config.toml
num_key_value_heads = 4
head_dim = 128
hidden_act = "squared_relu"
positions = "rope"
attn_scale = 0.0884
bias = "none"
parallel_block = false
init = "normal"
init_std_o = 0.00407
init_std_down = 0.00235
learning_rate = 0.00104
decay_fraction = 0.875
decay_shape = "linear"
final_lr_fraction = 0.1
doc_mask = true
MLP neurons of a small language model. Each row is named by its layer, matrix (down: output weights) and neuron, and shows model dimensions 64-319. Each number is 128 + 24 x the weight over its row's rms, rounded and kept within 0 to 255. Numbers have three digits each.
After each neuron's rows, "fires before" lists the tokens most often just after its 100 highest values on Wikipedia text that the model never trained on. A number after a token or word is its count.

L6.down1187:113135144134172137087141130172121132147142087092153104143125127129143104131140147120148105126106152109104121119129113132138111136121126141175098062102129138096134108154163099168096116085120148143163134143139140164161136106111183160152122071128118145139159118145131149124158122088127120166093090111147136088138135135121144157106170181107140132125129087110100168124123083078144122113104143140108145096083103188113104118128131164061120137098118095153158131144142091120109118069139151132120171150156170118083188138124129108083134152176099170107109107141113109079125138135134084120128116147133118120085139129124158118117098138140145146119142165149147137100156130116119106109135127109080101186158134131107158118148126119153111161119138113133176149107124176122124097121118107
fires before: "2" 18, "1" 17, "6" 6, "4" 5, "3" 5

L6.down1238:154103124147121166132105140100066146103146097143146121159116160155137148159133128125170131162153115172128153172130131127091105129084124155113115110138125142127112120129131134093140091086145146128048120139147100175125131122117085220122109117165146133088099117141107098127146117108114122129155153126114133124136138104137094091150143149111164116087133144120127096142167137119144110167121120133149132105119100152142106133200132140139119104148119116158150174110100112124142082101162111139088148106091137133120136124137125142133123143068128091154116126153104122129094119127156101126111069132142124118073127139107138125134124159108136104147145141152136103149104179124140132078159121154093183101140134105130124117154126165120141117139176103136131122157159137151114164090157120
fires before: "1" 35, "2" 15

L2.down1289:122141113127074115093166104117124125149141147165099105140144115119088144113165169109139106139110118108099148098135068152131132121109124149130163108119094095103104142127134136114141107087117118134037189105095130157164149159127147159135126140137105138106080164127078117121147162145086118105109093095126116104147094120120150118116125112152163112071118123121143171168142112136144113131113113135110150145125085146141113103110160135101080120148131125164141110138150135151131159106102120149161102175165135129129095136126164078173106180133113151107120115136088112100132141131100161115156128104130131101152142129162165135147144166143133153153144125119135086116093087139113108148120121128167173087104163173141089149176142126138116107143130138092071126127119149154142111117134166
fires before: "\n" 41, "\n\n" 30

L6.down385:117108082093160112077141090124095151159151104133144110114117149129122117157154079137134099152124125109142148113116133137154141153114138149132135137167149085087118142153151087117126114133164111131170103142143126138137148127131151130119144080167119085118145105105131145122122110092108071146164077127104142170116121122116193137128109104121115142106166119138154133125144090069172101109097159121109128111067150134130071164162132200126099159106140106158110114116084106171112101162089123160164152125129132163096114177157142094142089087102105113135135130133121138121108162133156148120130139127119125140087143087128146182122120118093094139097107127121126167124132167129135187121164149111115096157108109113109108166159141150122123118142150131097156164104111163148127130138096113
fires before: "1" 20, "0" 17, "2" 9, "4" 4, "\n" 4

L3.down885:166169147110109089094149122125143131131157153117094151094138125121130114174149124147119128120097128126103144123124151133143137098143097183125166124111070121127137116187086115105159103159166141113177094104089123135134093154132117178104072108140116144097162173113112166135108103113140109111144148090125126169103087121118161113146099130107143180129110081101123113127142147107074121137107160145167126115131069137148130107159123114114143180105141143133136093154121093112160109129142138170146133141107112101120159116120110097139112097144107109136147094151119137100111113100131132118136148128073143138103139128160134144086170130139140120147147105120143141146126131108154129140155086092103117147161149090160126129162151112156117114087156114121113136111112136090126115100079115
fires before: "0" 38, "\n" 15, "1" 4

L6.down790:110117127163141109127174107151123117129134094105127141096133146100113101124136125111109147136133095122168125131147136099146122095133075122187131126135146126129104154120143117102185144150164178153142145066122146130126137130090128086130116115127130145173119111137108106092094083130113078085133153081160120148134133134129164112145107100149064137168128098180156208139125138137131126115127127131131150134125102078113131123121100165123165160189104137088195139146121128106106081110130196153107088165146142124138160119136097140133138102129171120143149125135100131134133135134153114132139134089129098110126143076149177146131159103153159156133157139153125117151114096097155123126103171132112119119142152136119097121129086111148134091156146160106156118137163157099134126111109136
fires before: "\n" 43, "\n\n" 27

L3.down345:110168132095166128147119149148086142112154095133127179142129146149149107144141137150112119112110111138159127123161147146169146133130112125119136132135153101155100130103096148104125137163137166160112134080146135136134129151129147189135146154120135141123145141101143085151124139118119154129088108112134137078108088120068115157140128149156151108098109124123134113112132085150177105121126114137141125151130088114116157090134128093096111139087092126125151109169061141130148171165103157107101100105123164139168159090178110159131120155171163158100159161140111167117126107141127119133077125123089099194123141125112122146109095190138144149140113109127116119151113135090123127088112132172117116120125124147122110142111100174093127068133150106145118115165120112147131169120121115
fires before: "." 27, "–" 15, " | " 9, "used" 4, "ing" 4

L3.down54:117137125141149121118108087114147173112125090098139138144157153139139112153119105154102120110145098135132130130128103138130106150110133141147107135202182110166115111136116170124077177099088140104116124132160100135115130118112135191119111147115096117168157154087138114098095125136107087080122132157090116086118108102133131112179139132133079173120133169126154105145095116117137159159137110118123125144117118096118101125175104149130146114107114118130125128132104108147121150130096124150128115132149148130170163116153166104147143110148132152107124111113141175142167088103115116107146137157113153134145085121098096143097138100120139143135145072141109099105094140106111157151125151149106130135103109142112119124156133138108133124121144132168184100137142133106146142105159148
fires before: "1" 29, "2" 19, "he" 7, "is" 6

L6.down436:113129153117085123127157098113130123087122177135133099157130138173102112145143152180116102130128107123075101115098149141160096136119159127115158150117148105165101152071140155119162126082115099157156085140115136143127117094137127099117152141158150105140134132160154164094115117145128135097138184132093150086097116120108141145124062108112148116136153153139123164169124116144126114171120154135123115135130156127116100112113106151111117106147131131062187105125071136124110094148155153140156138112115138150130111131160147141132113182094156123135123122120161158147079133147178140146094154168091100091168146133139122128100148158113114141174128137161122099088152148091109100104156121114152143146144147095155150103099123126121135130114101161126139144127156158119082119163100091
fires before: "1" 66, "2" 20

L2.down1502:154123117118151097151111156158138144139149135153143144144169157124124119109148139135139133106106126090128120131130148110165107138094100158135122135107156069074122113112163142156096132129121115084118140089142097110159136139133151141118134136102115128094159134123103093165063104135099100138113119113122091136142107113127150162119151146097132093120139119111140127095155102141159112095138128183138128118109137121117153083133121132126132135104102114106124148131105092169140161161112106138148112181132120136129158145153146092089107115073109131136101132079107141182099107189132143128084097174103149128152123084125129097150158123120130121116122100099159110124135144129076091145113073177136101110087136147127178118138098112166162109160133108122115127163106119109168154128129099
fires before: "–" 19, " | " 18, " |" 10, "ing" 4

L6.down211:143084119113114098122133136130137109141078131130117128116055137121088118143110148146151177127121172065094149131131141158094155150172103109138129130146086109136093139110121132119139149088083123157128098154112161146112133100152127114133127162156119108154091125132135129121139146086136155140141134137127117159109109105110082139097123116105118105120133164131122094130113140129101147136123118163108128088114117159095098110124115135183131139108121181124142064099139114125122099119119104106173111180127156136086136142136177101179154143111142089118128164070143096128104195153150139124118114147164151113145135090094107153161134152145162108144153184141128089102143154136142173135108133112084123128107147100139134139132111139138132103140109150128119121114114147099103103149127098
fires before: "1" 72, "2" 20

L6.down1150:143100124130126137078129120125110159126147132104131080096135123142141081160142122126133152164148161114114112140139140103135101148113114127088134066115133122117125135122143083167124131115144137141076140099127119137115136080125141116129148146068160106094138126132151116107089159087124101101194126123107095130154181136085095137166106097119130130100146119142086110125135147142143146105145138146125114144134101148125107119112103089131106117154111115107109154116099117126135110146170150164154112128078168121072133149135114121121111167135092092117124136118159141135106082149136131134101107131136138143164107110143152131060136113174161144110183148188128102080115137112168119135120125144159122141147119140120111100127099147119117123121142151125145116120130134116096157117107126
fires before: "1" 51, "2" 48

L3.down1080:135129105154153129122106151164136121106161115103119114080091131098107084143133109091127116129125159090142133100119084134079128154118146055104133120128118127117150077130097146119140103145139143077088158170096149129140114128138178197143089175117123130132104151125155133118105141160132116148145137144151161117101178112118146130157136110106163124148149122142154121145177120125076120112081147166140104116101126137136149103164143139130117173150181133143124179138145087160157118141153146123099133145158098144085103115117118183142147135101096113174143130108124150082150158145125129126099130094149100115131117159150108123126124118153126167094161118100155145140079181112068140166158112129098110118090122140130153124134142165156145125105129112132105118159116150115159084162135146
fires before: "| " 48, " list" 6, "==" 4

L6.down332:118129141136119123137113130130128123120121121132119123135103126125128126125107119109129108126122141133116138142122127122131126138115150122126099120139132137142132140137128118110071144117138126138023144128151140129122136255123141255152122105127117135120119131121128130122128109114116120129129133137140117161139133113111134142115120127155109097148134146143120124125119126131127120126136131127146113132126133124165143095136126133133136129147133171134125141109131119106131145122145147132126151104113123118121116155117133136140142140140124094135123123089133120132123133121119136117126122085152114072127114142120167114106146166136126146128146126194130056125132116125122120108113126098161131105128207116117121134139134123121137129124133121151125128177106122126127134107124118
fires before: "| " 24, "|" 17, "-" 9, "==" 4

L2.down134:113107131118153116143158156126131073159175157162134174108168137112108120120134196139102108125101126136165123135145124116123124152096125115124108140108128123140118136129111128102123153110117153119104127160075178126156140148135151166153160129158093082094148094167136103110147112096125123137125107139140142140125142128101152160098077091138138096122104146140156144084127108141122163069161115127129155122123160134080124149163146121147112117118123158164126101120121119117116119112140084120115124166118128120148104163117095145146144153126120133131141117126123173080109089109116199084114088133154118131091109164094136144091153150122172149124132120144121126167130116102111117150158055118119112123119124106108131149124165101115102132115133075135102082129103078115155129075162098
fires before: "===" 17, "==" 13, "=" 7, "M" 5, "-" 4, "====" 4

L3.down1201:116135141146115155189117143090129118140116094074130142097107131146132160125094096132099098104084114144095111144110100117103150162107166105092147118129140203129118137111105079138127137113108129141118120132167120124129141148162098170094122158118166138095136120124136147124144097125163133162123121100124134132113125117102098136152106126127176137126090162129158157100177135134184110137175105129151100112111181111168130092145111094105133116146102130145109125094144159118127124160142064162142156099107145173127147150109112145110145117120110104157058084133135109131126119120153140125080148110142142147109142209075121072133118093134115082141143153133096166136144099118138102091141134160133124109148115099155146131145125151128128114126151102150145142168168137162133099086134133
fires before: "0" 30, "1" 27, "2" 15, "3" 7

L3.down404:136115122166158140133139152111145185143162089118142147180102157127124126114144132075130197095144140140132177177166124115137136123083117152130149153113122118106119119147191109170125152130088110109182160098114105152095125167137162140122110140150108150165109114160162120137148124143126113092139130129129121112093121131109144067065152065116126136089122090151145177153111148134133108110128083129153142118128104105129132116083123144120122110159136087101160138137147129123121103178119181108107159096131105110143146144129135109098119156163112093151112188103117133136141157106121129152093101171100092109124124123149154125141148148123131123126142150108119148141127106115151118122114122182144091126138133136107108145143139109135130129145093105103097120127116166109082137114156142
fires before: "\n" 35, " ==" 10, "==" 9

L3.down648:098131165099096161096165149090111113135131179137136099141134117146108128110142179142136108152113120091075094129115118145130123155121122117128115115133068162119112093183093125136138095097106109103047136143159148150158136155094140159104112100126135146125091110110085116111124132124093118127105110101128121096098118114167129131138117146164174098099101120098156149137132101161120148135107114122147146140128105131131125107125131120134125110139113135125141164113149120093130111123115116133149099150152110146116120120094154114148134125104131172113155117124082071123143160149169143124147069114131150102186155150101172155162137164128130112085116145107121123136103165118100105115100117138173143114149152126152105096155140167128136059151129123144118135143099161176179132175131146
fires before: "\n" 45, "\n\n" 37, " District" 4

L3.down1369:106119115138112135155174127116125120149135113099099148134141108159117125127170099111097157148152145121108159189149113150120093135130143143148126173163126092112116116135116157148125152145134148121111142080116126156121135149131178231128120135127120153136068117124094111133103084105142100089132109150114129119073107205153125122122128119150108167077105118172157122125122094174130117158102100103163126147093117131110109144151115116096133130176136119102097107111120119114144101174090159124120104151117128136105116156178137115148092117150181105164131093104084129134134128156132119153137102080136126129159105108110143124120149130126139129128162142143074107107156134108107090182120101093149096169112169155144104110155159165089150117097139123130104118116111180098100088138113109
fires before: "\n" 43, "\n\n" 14, " ==" 5, "ory" 5

L6.down921:088108115066128115164127097103118096140154149147106085110107143148110144113175154123133112100129196105134134149117118104141123130163132080116121137118108102146121111136109136100098133082160160140130194113076097124124125133136118164131122087118114156130172132133139142113161153083147114132126114115114114081121154138126104075119093134135118124098078158136108078118123108148139153161112167116096147107129122104142137154068106179113140183137107149142144092128140130146068170113129118164097132097091143159102142145139134140183154133146162103134110111100141124135099122113163152085131083149152130102189128150139091118122111134109136116129138139149124119087152129127177098107147112122155169102110155132106112113155131146143171115126127158120128107143126166132124110088143114
fires before: "1" 60, "2" 33

L3.down584:135148108118130094118064155157159139106117145156126136145126127124149159096154134141161151128137089150116116142164119087121171160104149091102136166175112176146076070136137105151122134070115115106111123125144122106164149136138093150144167132106118132068140118104166126103128152056119138099159144117117110152144145106167100137125133103152126114113106147112148079125092133137165104143125104157140138151141100133119074163118128078125142142133156078122118143133163169125129112151120099101085117155176138104127149108172112135146146129175132144156107130155151143136098094149106128136141156164135124111165119086148116110132124117128092121099111106137120115136103105106116122159109152129115143119115159126145147107104118148134128107148135125155107096140130151119158108056102133
fires before: "1" 27, "2" 11, " (" 9, "," 6

L3.down982:105184140069085124093133097079136137112151111122111082123134148119091096131128168133134115120136142118126126148164109090158115149132138126128154163126118125163089111157118144148119090106122153124074126162102113134117146135100127193112098112088105138100132094087150141130140135162110119113128120120114133184138140112174118118113121114178130138128143136110109108123166126125129105121151127065125106105117140171151099097163109092135159153106141173151134089114104122110139186163129170172186106147155111142102157116138176118114137159163114129096105138177123146103121114154102097102111121155104164090129123167103137122118147139136144142104091123161133147159131177111112124128150122093141140111111104124113111110102114167119128168148146162158164154098120073114120140078118078
fires before: "1" 60, "2" 22, "stitutional" 4, "gress" 4